Weights of a small transformer language model.
Size: 12 layers, width 192, 6 heads of 32, MLP 768 squared ReLU, vocabulary 799, 5.65M parameters.
Architecture: RMSNorm before each block, no biases in attention or MLP, untied embeddings, normalized queries and keys.
Training: a variant of Adam for these matrices, 8387 steps.
MLP neurons of a small language model. Each row is named by its layer, matrix (up: input weights) and neuron, and shows model dimensions 0-127. Each number is 500 + 50 x the weight over its row's rms, rounded and kept within 0 to 999. Numbers have three digits each.
After each neuron's rows, "fires after" lists the tokens most often just before its 100 highest values on Wikipedia text that the model never trained on.

L6.up403:495486491500540574487588488412516463479549439446457499431603471532492542384533488525458555421500549528511562435519514515566438537440482500572485482518485556519584475482424522498470692534513503424502457474554570522503487529480499523517514480521517519629424570457501514465508535462536518430413483498460518501543517562455566580548683430493455534535454497461497511577464470508396475476468
fires after: "ed", "id", "iv", "ec", "e", "d"

L4.up648:516506528507554444435649451401488470479503515473523446460479492469503594530492457517430515535521473507565504486505455609617469498484539426584392534515469509460542473513547512493500503512464577562505554486474484545489456608475405456436443454503438459570435508460457517535480413444481579475379431458422493559556515481459548474516468489646435463536494604484438507513531450521406449539574
fires after: " B", " b", "b", "B"

L8.up485:539518428573568489461587584517555557548534452545546500552533639490535496605539607492575452474444454492547461464466516577502481523511510490562428511570436597456528584508516509426595451427509470543555473561505525402538580476500518490580535486609526510445498497575469495482527504541531504402499511514445465519475472473456470426502430387412493453606517491405490598399521495505466406474520
fires after: " f", "f", " F", ",", " to", " after"

L7.up391:553552524480522442416434439415557531570470427446558545508511504532463558479587564538544412583563435553566434530572501569505493480520561461516413549532462454605566467533456520371403549484547515522472467557493582354484479503465510500506546519574526515500434514486492503448591422595462550495506547447585386511567515440446463497517491526534543441559447522437429494498441442431508544467519
fires after: " s", " f", "om", " m", " S", " M"

L4.up454:454568517482564450490585468463537487509392545539524523540512527533508629512593510536456421577528432528512436533549500521544494516484531433521421601585466560494477565461583491537475453534481529518478576527483503547490403504497430499472601454595500537489477462501379442535543408495527563497441485450511360498587510494476481454541457494579533485523506582497425405476550480544415550483541
fires after: " s", " B", " M", " ", " S"

L9.up377:468409534368459553515510553470569540494457481516535457544418491447474574434533555543539518404524431526472503460487518566542434472386447421569456492479473512519540421485451564471621527478415484379539481507383512477613472553596565546492431493542462402516432504428469466540556512443524523455499470361456504484554473521450511541546490528572508532525428621508470473462474526577470496512528
fires after: " b", " B", " C", "ort", " c"

L4.up377:497483436422569522409536473506523459443550536498507467580560460521536481576501481527466541447504517384472554506527524552553412497436541539581478490576507487457482530450583600470447502472510525449490447488437491604456525608495499495462421503522477431496472438489468534568542523517562489519487476406399489425542480414511524577493503617601536492477552490466351472524545398583355489440546
fires after: " f", " B", " P", " F"

L4.up362:448446491393598468481534530490480530567534540560523492457448556518594463501523555516469476539547411502515503373583488514531586526461479503537413504522502477600560574417514545417528591490450391502438478443472508499443413471575555542521585512502381467620471499626550553526524499411484515503482543479438494388517459548506485567582549524455540548551533545463484501477446506563554564523505
fires after: " N", " J", "N"

L4.up230:524475437524448494436467479493463535507553462435537486532519519481476560468428508515434546482475423467494442395535433497558449433361429481547427539544494456526473584440511534432594602474428515441413529544517444521491484570677505520606471493510486506497565534546485567507512447562505483467530490430483497491643470504482498581477539512468527511532509534510364410507435463472526526435486
fires after: " D", "-", "oc", "ec", " d", " "

L4.up278:495402570464472482461485586389519590564434489510530477410451438583472600519500528560500446505496508483472559462535582481455464483443455454484478498606558556592502503473548603545478465432468489553545451644545457514438380507564542501482642515513489516514549546521431528449509488513514488507544529500548392477514446532451495510509461408512529508456509553448397496458476455453415503520561
fires after: " s", " (", "-", " includ", " "

L4.up710:508442474474515520474590412399556512556484487511464404584376537544504557591463483536481423493542385445624475450563436511586497483466432437569415536536492507430484515493541522511520489533431568475473484508530524510480483512498409501381502466539489507613468538503557513490509521449524502496519406437344419509593487530393530501484533439520456423566497501553465444561456480539507512454573
fires after: " B", "s", " b", " A", "S", "A"

L7.up384:458544429474410562479464521508570487509528398398553539614405442458516464523464497602510471480555578530545553500470527496481510508530412388519421498457541447585554508461557482442464599525496539542504481513537538488579492537506442617608464517483522448578427538550548489574509471534419541481376492388453503493518516586345521483508535523639459494533616559454558468497458444494506500417510
fires after: " |", "|", "-", " al", "==", "al"

L4.up646:501493518436554589512459517408447494560487498436478463514510524487553554463471567514496521463548455496505451422460501456482513478480504350483429449503530501506569567452503528545542509561456511557480490579472491416532487454532520619476506524514384384517538501516494497528559481370558593419453561413516471426584492479476461415535478455537480551470421471499503442560537487483507523505579
fires after: " C", " c", "c", " ", " G", "r"

L6.up391:526451569360522530411531447496532461500467451526522461529472536520480545551556447535458499424475508440603376466466501544529531445498586457585405455472412547484508468473523628421468605563396523506551389609493538530526491463520536567436521424489445522545519496453594489620560513544472537531489445501503513560572538554424538431531538447544548513501594544563493472477526511580467469475504
fires after: " p", "re", "ur", "ar", " P"

L4.up27:476506529419515554470542486490544526567409490559509420500541570547470460464510572442529446448507478543497600498618429466508508557405548527517454559583516503636489552512502467488390539499428471577440505540438506441485504496519498575437540591590460503538529417461488458498587475537509561459384483536524429500500463435497451457514473537520550595582561566457405446513477483476350490497544
fires after: " M", " m", "m", "M"

L9.up463:468581578430520572536520514506517505448524506545489502667497487494408568552449489504522472405428520532470423477509489436523488549483564561591498507492485586460484503481379598464388571531500472549518446527498529545439543538467465544380499581494467517535528435430435465544438462552529483591478444474568501467531509587465482472455548535520473510547596471489485525449529445447422576477499
fires after: " l", " le", " L", "ar", "l"

L4.up657:385494444438455454524516467442466579561428541495534474527486548462569435585477588621532525537521435500566511411516476534434456542490480505464469438557520475504486595440482553446482520501489446450396466539507518483481469573613497530538538566548396440595592545452492467486560576372576517518480413435468467508569458549470518512534597458481538492637483470537446502468503449451454576476489
fires after: " J", " Ch", " N", "X", " Y"

L8.up474:500605552484524475456446534373534623507478441541521432499483527469512522519443519533475474567526443529520519512515535533533457545480535443504473603529488482585508557536520523496533513465540462523489449512495513447433396422552448521482560544594566508507542522490480501499529439572553524483495408487584483544624475507487496510520459484562507553498548615528408515493435574543389530426502
fires after: " m", " M", "M", "m"

L4.up492:421499475440464531471544546447507523528449517511476490449470592466521443523462514551497382506582366544575523499590442462504446478458511521526421497509485489454451557426534499438468561361470422494427494497544527525492442621550444524504586568549512508573509574534432521478508485518476515515449432519429396519550470512434491530534568461519563434594526466585441511491429473563487507488503
fires after: " M", " J", "X", " H", "l"

L4.up551:545489561497590465386519485487538477457494494587431535494547485441485471557539493535434438362573411521548463497540484549491469562510549551673481469499513499493539499430577516462528558550421507484591528568421476429489530534471394458413468478526479491540508478478486491527543438530540577480490527491511429438557559482465517546516481443601457509491552546548507462523454499513477440509530
fires after: "b", "ib", "ar", " ab", "ig", "or"

L4.up72:461491466495514431492506553451477541585546490467545515397546528473519497561499596536475524581469569503565562442472479500528514484473466415535514506531519590513541490538489514538466498492497566571545421554519562450499406591524495470533493513493463515595392562533485454546454452535516458412452564448492439520629425464487510454503537530544456530466582564399414502477494456459422529439592
fires after: " ", ".", " (", "an"

L8.up314:468523469488515457476613534436549513587440415551496351492463477500531471541464511553512522494554473532453466513486470485423439577472553512502512469473468492507558549456495496429598508485513514597528537579416459413493560519450483511552545499510550470489499505546466456506508466597570510441481428450367387335494482470372447520507508437519421471679511542429440490483464533524518520546480
fires after: " f", "f", " th", "j", " y"

L4.up32:486504453578529516488593487454540587518441560511544523506566572553501477461501518483515462567556494484447602529597437539569579545383470522536460538585493571540488576516509496497525552501454470572474581524487549542463485463491492541500591525596508515597554492465454480504566444499479544585391454506534421432532460514460555470532496524487583583511562547480363528495426408497438496451591
fires after: " H", " m", "m", " h", "M", " M"

L6.up287:485463496465563593509520492465442460497560474455552523539520509431548546579476504522520563556553387504472496466423461486515516505482517376501505470507513444452516579524533456487489542537497493506431521601442451501512468517572470629481454524575355448489445473527511462480523426481590670498448505441502500482522581476439508519562480479529496556523558548472523503575481500439441510459640
fires after: " C", " c", " t", " m", "C", " T"

L6.up313:510506504468479533504574483455529487524554534475585375502452557412481622509440469546524470550513453476588480459589412491530475447473521437529388550589581482507561523497495616483487469561483568501540394571511562522615510509537461621472558454508393534505456457505540455469471434474497518530547515419525409557551443509381511542515502477489509478537502484513434499553445437468555511484495
fires after: " s", " S", " a", "s", "S", " k"

L6.up742:474493479528429438424506594450437579539497615387535500509581497465461521506449462496396416448499514504570459455623434481574474522483570472503370443425535441502515572452488582460476489463463495461522384546471484516525445465525486529484624482515439551488394477579544428545472399510540535514542447486510515469524525531510606490556543514504538622514572528540381528482497453495474494444535
fires after: " R", " r", "R", ")"

L6.up37:473399568467436492484488563496483464472470511612438509552498441563543592562556450474468436514539478439496473486539463621456436444469542510551470472497493531564504554399493468493529497452451498520527503520536537486554462478599493529507543425474486425573497491534478419512499462518537534570473449510509507441454569489479568581515511520550459503544483484421414348517566527503470401459469
fires after: "in", "ear", "ur", "ul", "ar", "ow"

L6.up224:573489480487499514383501597465433615519543512551604491491534475471472506510559678510480468531556449477540511542519439516525507526451517502480503537540547491560543528450457565441528476405532545451499485457448492514591531487499556446499496507527532595527533576519427480492400493613472492480514520493544430436494588610508569484481548506562494480513547527547414567615452525507494442512524
fires after: "i", "o", "e", " H", " ", "th"

L8.up397:542546445516457465570516465426551502522468498547501423484379458520449531516570560602453524439501508544602533542508479531596502419512526536583436501545468482486505595520553613500550535552487452533477426564461484446534545460478496533524518513565549485479481511540527432530479556458598477534541455495549481443491547514515473519537580426532498369585617556475532505473457546559410531462482
fires after: " Le", " re", " le", " Al", "ir", "l"

L9.up397:524509475460511438519469582412425581436529476483467518523488586462463459583545570529518541566469445481597467541506467534488515633454544481464532511437437469547514589467440618503445477527483520557466598490442426473488469467447504536449447540580526454487504572500580483529351471476558517574563408504544437471482519498468537542554451417556454451521582518551492566583450504491464494517540
fires after: " E", " ", "i", " H", "E"

L8.up725:447481504522540548433555588527523589493398408476487519563462464550523456506506536479551475544499556397483523501504437570474437549394527506479436542499456502496497559393575530504501561501530609560525524507415507523552472573458529589505564569511482491595443511590446488566496418483587584518478332435515517466483501551419567537619529505537519486451512462446494507453448486498413543536532
fires after: "i", "-", "u", "en", "g"

L6.up568:476530497523467476492475515481459600518471604492623547534521505563448628484560523617505526511434521485502481443487405500527568464410510458508455512584453494608609459516459501536485518513566576559612472570502541404571494527547463480414533549483415541442477543481439436565433458541478524440420503462482502487565483503507434429506491517507439431450543501495501533397483546509388456513483
fires after: " ", " (", "r", "|"

L8.up297:453493493425516548507486489478497540440491549500549463474468447555467505506519624586552565442563519456483497473543461517475506540441437475472537536589387495613523535518497585461473491399514555485592536497517409479569463558459517530640486535507411527504554447473449531532517440518477480486486513444459431486424505556471523508585469453460523520489483578558549466551503526496517473442470
fires after: "c", " Sc", "ec", " sc", " gr", "p"

L4.up137:403410510446502506584507543473476584545559469509541441453534554491463407569446526511483510518501422487508518397541434473474504564462453557488479408532495480556502569494478525367518621572490478471480461469500554461547469491478496494509574560502457397593510566551484551424445495438580545536464474480449449502557479504433546551494553489468497499578508522550460538513474473529446496475504
fires after: " J", " N", " I", "u", "i", "I"

L7.up138:482422512517518487438477574454453484519541448503484497442470576396491586471519489498579470409531475529529479518519561471457523471452524513528501512537441527558556494471520553404562528418534498562498468613446524434446475536574487467555545544509479528541438476556388507550408474573456432426425436478351399411486555500494471442529455502588386446514477460502414546369505507498518518483437
fires after: "f", "l", " f", "pl", "an", " F"

L6.up241:471530511419414514433461454433427540529486489468451512462427507523560516491498430529442483571462496520588600402555468538578546576473470410530467486641442495530516505484540488458523499486422470481492381551418506493488472464548561548493553463527443500484443452467462406519519468509453531498511467414364570572567470549413510499595632502501540519535429437551528484505467420440491570552494
fires after: "r", " Q", " al", "k"

L8.up110:476518454537578522495430524437530635443451525459544454485479487497515453583483581481533562526548517479587490500481451496481514553486611446479491459551498515574509552521487503459464540484529525587506508505500535457487524545483416664512502496561449413429496489534533489523478504532528480420514499448575395480481459508403575498517520447474428570553534565577535429531468420512464438452446
fires after: "c", "t", " sc", " T", " the", " cont"

L4.up156:471521507416490440459480476473470510493402484382598451531492482468562522536495510484472481514611402483536538412624489608557530560489470501517448505571539411452483445474502602430567466420471423553479512536564455469415478565605503478486530500603325403550510551537484528523431465458610576524524497413458469487573477514475456465467499529516524489412560510530509529504482433505458518504533
fires after: " d", " J", " D", " B", "D", "X"

L4.up181:466543445526504503479666522472489612472443598509595468487441585529447559485476560561492493546550454507567516493485539531531529485466506465540490574588497533573541584503550509519474475469521490479496479566548484524615462477506551565425609588531504575555517453502420503502532434473514506500457509483461417407583451556527506470528476547582520513580490642498455483488474568525501525461583
fires after: " m", " M", "m", "er"

L6.up699:545549490457579498530545471445445505457532521473515538482588402530547523530498518559578462470474471431506435508534485475508434510460443449475371475568503526489679509423470581454546522446552523429509488532510563593487594550465454463504472455546532434538495488543517471447521570375492529454557531459554466508429539498524496545494577290526565550425426453448452503544523418454479502522493
fires after: "ed", "t", "en", "ak", "n", "iv"

L8.up31:493508495492428523574490539506462437456512516507440530496441477490475586530521474592485479435514510524514442453527491541461536557539602505509425529481458503529529490431387578502499578424468521576492406554471514418577486520601411487615484502516517438481492514511443435568360420477525491547441491385567426458460518463524394493543544452492476469465535474525513474537475482577417478523463
fires after: "l", "r", "st", "d", "ad"

L9.up108:430499485490548567522460568471487436442529483510521395540495456476463455497480543535466455517493455460466423445473506551518449577369520491518537443511513547457523632407527515498518463590476598474503503463452461519458409532507586493484461570595463518524487506438441523496552586540546537478496500552500468496502541519454553619445532475525448452519481515451476472525540560481413463447490
fires after: " In", " C", " in", "in", " an", "O"

L7.up259:463530587476468508501489517459493455409463473448457404611428462420430584490561426496491430488516526429543455464584488496548443517501582528523420489504391478511467468473501539519464514468529541578537452593443490524583488496538456619470524481457484432550532487451423471569441462470506545624428444421521486554491578550388515553508516538480461589590577542502530461536395523484518449475456
fires after: "l", "ur"

L8.up147:542478546392610524564474580516493461513542558533506498524441481492453478479561520493529483404517556566486383428494503546501513605387525482517472608448476496501491548389510584519487496447533405498460514487520390493523518473461505563497532493597460462623502471524483534529416539546576620491498441448601468527487565398437519496514570489476575449506512563512458455538517481535451429444559
fires after: "20", "0", " O", "ar", "9"

L7.up35:487564527448528480456576428468446659559457457428453468515513541481536572457541509510517573563554464503511427479513554477565473530430547385494470529454503517513462533494535465452535539521548522460459451487442498441460459498501517502461620568540463524516397462493464427482479357566501517454537411506436481481483518471462516508561499446483478559603510587503369500412533395496469507438469
fires after: " ", " m", " R", " d", " M", " D"

L7.up561:509497612469611490426507535532423517534552483420382472595501486523470443542472459581501466487531357462518468502485543485567457486524610441560449525478519492445541498414481516461535443480519487565497451580431568518516450500532500445525542516488451440576526521519445418484542429511479534481517364463449508474549586560489481440489524527526434431475515557521535516433486444432474455508591
fires after: "a", " l", "r", " pl", "l", " pr"

L6.up410:504530520452503481429520525448472538500433538510507534524461422461540566510491516539501494464455431536471590420482463489536464539416460491479452519529376490501553480475511529491539513538429623531501469564503456508478491536616474563476545471502498498550532537634528560535526503465546578440490535487446443472599525517371493470613533521465571497493611543537446477555493472565432537485502
fires after: "-", " the", " con", "oc", "uc"

L4.up373:428566533517534463494597470468513441513433568499487465500492581464538539541467505576477409608521516484546501498571492473577542478474537429493392565619427485568505480538545462511515467444478470489557586489397471510494494504483489653474571550568412497522477473498390458503553531516502594534441540444486463460500455491480496476482508500529571520618532616474507536500488493564466466450526
fires after: " M", " m", "M"

L4.up638:471509505477465550564476516437489457413555417536578457519560603421498519527557488535484574561436426507540508477491534581485501466448516508504492412499530474502545525476467582445586547552440456428482471570404434542515495622567503551552551525538454488483537589484398423525513486452520553556485412524510507453520571521418484584579669431516508423552510487496452491521484478424389507516535
fires after: "ac", " in", " g", " G", "ar"

L6.up738:441582589469493473380551437508524525580443585534508484541552496605537526501482488551497510502566481491441528486576420562561503517504522437496437544552517498493484504473501515462451503415483431541553533525446476465457482474523486489464582575540498540481484454602499445458565505477539539468454397469542530442571420484470555492508534506515521584473519606439404515606493454559470550496441
fires after: " M", " m", "o", "a", "u", "M"

L6.up214:562518491386559503479507505469503520509495519461611487483490460464460551579467525585482549515516417504445533551529458497442517476528474440501452551536544591592463584474494513497484566426512550558446438529553443433520567471523457541536472570524417521541518448512583504480476494613439513545428486476398470511515503488463550487533634492461469591552615519522499414453450504411500436470521
fires after: "-", " pro", " |", "uc", " Pro"

L4.up221:451481431503408503501593550441446559535482463484529489486394465410506562556541564520565589557485449518408467500571465509535542454462427430457496516550534517505541492505500507564536593527524443574529443567492509464493389528564497529557530446476436452547507533585569426557485566545431548395423516528495418501490440513493415487513528544476519583522609575472521426550494484411481525478542
fires after: " s", " ", " v", " \"", " (", " c"

L4.up113:515493537458585475472493507372518605532364567476499505471494516515410463556545577546525478484512402519510501492536519460558507491482511490475439553510470576537548477532571499431487586471467456549451515587502548464508456501476431521456531561550463478618550482499499488508558469497534528614498409528526527405592477534466535492483523513474498514487569594542367467554435459552411491482658
fires after: "am", " m", "ri", " M", "m", "ix"

L4.up598:431445479455458518526501461553559473488516482491511411523473530481478552501524477497505505537485413400514508504443539504540434491470578519573407450465459501457520601427502461511433492536507491577581488574463513502591507568497526542418479454472406509549386547510400506550524529498572533488467354385424421529655488487366518536530521514570486527536462473485484565527574539566366455500494
fires after: " B", " Th", " g", " b", " G"

L6.up372:517508489431600458461473491464465551469533541430445453533548498535511536564470473545453500503540502373487547373513402461568506500472546385444419562584496531570515520421462534494603542549501560587417459569468483489571453614553572483473504480502372386522515553408475445488497508454462530454511557371404548511457504477482483427508573467464509529512511498572485478530406555463472459512498
fires after: "c", " Q", "r", " v", " ", "oc"

L8.up433:458532471485533529572551539480514515478418548558559462603586504490476532458500489508495442464522439448528406454493519559488472525478558440599462555527409591543528586530547552495521582558412463451573510499487463547512394479551526536507480504583483478502473462559592555602501573463610650462450506487511510422454540476437598487506469534521440561496477474474528489516559470503402472567560
fires after: "in", "s", "O", "ak", "ou"

L6.up44:522504556472508510399589541512575494434495528499460506575544512577532584482501516530519406360486509446530426488581486573477466467523607500624510458483377559500451512416399560531532532488435429553492470548534508536564503483527445605464510528529485449520530447493477495520474455517485529569450545489466543472473510503481582445465469551507511512460496592402461459496363506469476511546499
fires after: "l", "ur", " New", "er", "ar", "aw"

L4.up108:501471437440490510542519555458399436533550527445522531610513474464533529427415509547431581559541520466527467456431518511479479485439460433601512475573495449461515589397477506476513512445505479537459463530515408481554496528627485618492496526497456421517446459471495506563528530476557568495386514501468459463539507517486515476542488471554534667452499541471523449470480556454496506503663
fires after: " C", " c", "C"

L9.up313:495452473480469492410466526536431590553538492549501485543555553556529497599502485552531440520498502460541451468583402684467562477458496483573527489475495530501498643439453607481495503470575540551476475491473426518479465439492519550531476575572477458485452544605544381543502542458580576503477480543491438467418467586519521447602488581546483519542476515561432542553520472548581494481438
fires after: " I", " E", " U", " A", " H", "e"

L4.up440:450558476435410538559433525458522518530462560595495485440519504537532543510511542551553535601466564492448527510492525530474501428367463444512469527530470583658531517490594473506483448491522529523538488541481486409448419555544481653534591502455476494492559473524501471481503539559505538469501559477540500505506403528430470483600503450459566458569517538461465429546568484427508460468492
fires after: " s", " includ", " us", " bec", "os"

L4.up462:448555470517506506510522449501498455489465477528491481593470519389542546584516478546448619475467535459549491462456481531502419424514537471595455475566506470454516545453479571515518468493552560464502566556490522450571492566508464540542464459538314398408444443513423521497480522472463545533467453407318491493587528474479460439483513491521516531517491524405420469514560461552437533466548
fires after: " f", " B", " s", " b", " v", " d"

L8.up636:511541501551490481397503460459505492424443415537499483469413538525481523544509579472503463538498481513600560386667471470516524572527502533541416523510517522630500544517555576395592611475482505440512411534488495476502433524503472547608582588604516502507512388517497490502449514498524516559483508522551447488513473447541521484544497405508497414522663440495456488502521492474480524465553
fires after: " for", " Le", "er", " He", "en", "ir"

L4.up40:493473541463503460584498513469522448450474555554482494568537570416422449498436465568488500499516450505561438549512494542448543547510470500631396504502379554435540516482463613459537551487416533487527558559463479428521520535532488524452455538545511473627595536491482452494475514460552531515436447532540496401520523535474516564524558427597452467577528517530520483542394530509421459560491
fires after: "ar", "in", "un", " O", "um", "at"

L4.up205:516549425418488444398520476491482613504507521485531476531477559508471518457487516526523434454474440360547522498643528486510496472332453453583445554620413552606556537506472569512436556561498513485492483510527500524594376594525445545478515537503412456482446518463530501530478507472458521504471548486496434500532518553387533499577524512484515480507486539536496453532492433487464450420572
fires after: "S", " s", " f", " S", " \"", " h"

L7.up227:489500486441518481534432469511477557504553575437512563555496629533459557514508500496461475448582480416542430504485507557551390531430513461459326433488480465423545519396604526412425471420523480422534521522399501533446451538538503446455546449543495489565389467536510408506441465546458499476483441456515509486437508472527536538598483497547545610494456504415463489447539468563518441481555
fires after: " R", "ra", "R", " K", "an", " W"

L6.up104:522502517462564535515470502484530507557572482483503518555483472544544438460450619648416566528419540495462520458528491497483550477515435428482468535541495529551561484526509557437515580446506519487457436562548468495577515586510466524539490484525489400568523440521488466492536429579493493504498553503385543473545530555422493508482562544508448419601628630453424473488455507448430433503514
fires after: " |", "ar", "-", " ", "r"

L4.up327:453518467469551502531530507481523525528468524530523545503504547551417518472567560514476414510588439507438542422576468501611458622500498405484435511501500585547481553510581462516411538492446477553495485485457487509489449494615542496453620558620517453516440493477469507494599448481556601489449422477523404466479453494480504500479492422529487546525485600493361488537403525491361503471516
fires after: " M", " m", "am", "em", "ann"

L6.up525:506479492414496540401548522456559485489548496470488444578437461475489604490513463527587540520467441490524452487537468528590486488467498460525500583615496476530574502468454546565454489570527516543453563558496467509553411500538552499419451517532403475428480487442481461620523478486438547502419547461327512508562564508491451403522522558552478440545522497439499477498473441558488508473458
fires after: " b", " P", " c", " the", " d", " e"

L9.up653:526485470542404545498528630509522494513550444598555399599426509552490533529463484496506403480562408466528489454607540499593399526525525426544479513520424440440458536511532486534551487427490459436595565555465455506645436626490538417429434421570492528493477481391563536554491455493520502488512429519488538549486481495496449538527499516531436460520452525526457567364503522494445480456500
fires after: "ar", " b", "a", " h", "b", " B"

L4.up761:437510403527438450504568489493541495416466572511483487454494554519520461507496541485443460432609523487462562549511527502573507475502475429551481497583517535497514521507488516485515577459467446547605517479416562515538520488562506641542525550578497469595524465497416420452586467463519561484405459464510478439489410527506481491500499485523495529560535552460441497502389522562445452514591
fires after: " M", " m", "m", "M", "e", "b"

L4.up288:507485523529588449510537581478456434457527475415502494520505472470532589471483462524502516441526497473482485359493503512531531466503431447549456450546482496488574542410508526461444499516466575456433496570561509476546495512603464496510446559568345409584450564443542520555588479400514617458466492463504477484529520544420445440522470465496510534481512556449516474421430561453505504505661
fires after: " c", " C"

L4.up679:529561526433512451511552403494569515424409589431454490627525467485425495552486495512415442492594405485491460527538528495497437494499572552528517575512419532463478542447451551463416473486495429500464446476537407514405561499483401475419477491542391506581529518503482514467566467541569565519466475477490448431504536433526471491447540505555508450494599516443540520473546404452525511487511
fires after: " l", " L", " P", " p", " b", "b"

L8.up682:485545558390495413447529396454519453472477537520495559539459511436514562473612478536499551509507502478499399523489560549511420476505599574529499551533471591499514662441497505510456508501519468518521465488533522461531498510554477551465542440501463563489557459496442506545573511561468490559454502441509395472506501410531486522530469549622413553457535579438446447428512476478433519393478
fires after: " P", " p", " comp", "p"

L9.up693:407487535424398596474451565382436524403565472488527548505521504470596428492488524504517507508502416479533497397522529555446474481491503485537477487457420560503521655385517507491416519546432458414429495470465499527467519546554552576527540503494398421530535474468531450666606564439581545472520549471532463511525528494397495515531560516456456473540520480450531450539511597496478526525444
fires after: " C", " T", "h", " J", " N", " K"

L4.up69:542462513494550412536493573499543447530446522569417500502576454446509574533547412504467490453477449453495448456531426506508428468503448473558407421472407455496596529460540566458482538478448544463536550537533440518577568527560495560468434443586523505632531526473548540558520440442548598476457488543546501477529539478458488476510508428589504543457483575448484527551449490435492461468572
fires after: "ar", "or", "in", "40", "3"

L6.up695:431440558537475508475496459461416490596528395520461493543449478454563552524466522524452584522505544449433438451426415453448515528482506407520446501565492541544562511434528556524497613499457487505525457572528411449584491526468500592505466520550501521539512473572568542517547542477595501572451479534455539447539558529485491429563466519520515461629541623478413451526538549439495494405489
fires after: "ear", " rec", " |", "ord", "re", "-"

L6.up572:531511451500502498537605540477492457438515536558540464536403529544493628430440476528517418442541446531535456485545519541598459439471570467563482500446469457450502525438511505455457532498493527485485569475509582493488552528530526519463454572572380426525544503472566521558495497419551547501566449474475411514504541493536446443548450492586510455515449489488500524557511543458498527469528
fires after: " B", " S", " b", "7", "19", " m"

L7.up428:482504533526436519485546564477476461491553535494518461451517417451559520577544529550538499477460547456494429489498582574568545518457534416577507441490473450540534511500479571423502497454396553512520476514511481577494525499558492656577486460542405474530505509447446506541566465529515573459435459404468474494485507507374523507417513425556496415472514528493470431467508495596491494440514
fires after: " con", "eng", "th", "p", "ep", "d"

L6.up123:523531492498475413446541510465518625582515551484549466491525488489517618449486495491491449531470464452546523475595478468551513488450463478578446592484505583490554533428529552491488593562428470493509552518530544513521429510612522582534502496481360501490462531538475442490500532466468537506478460452470395488550525568378544575555474523580471485500467580564497520468534404443519484446589
fires after: "S", "s", " S", " a", "es"

L9.up220:502548484467487518458466483517537444480502511529497486472486539476359490518569446586523521393475518560565472510543471540538512652535582525599485481528394523508518622395433535458515470447449492573547429491440484459502510559453496455522496406509486567569414414476519498556420518573523504486433521463577454529479547487560518434449596545534501499463538494507453442505488459543474496534502
fires after: "20", "19", "6", "ar", "7"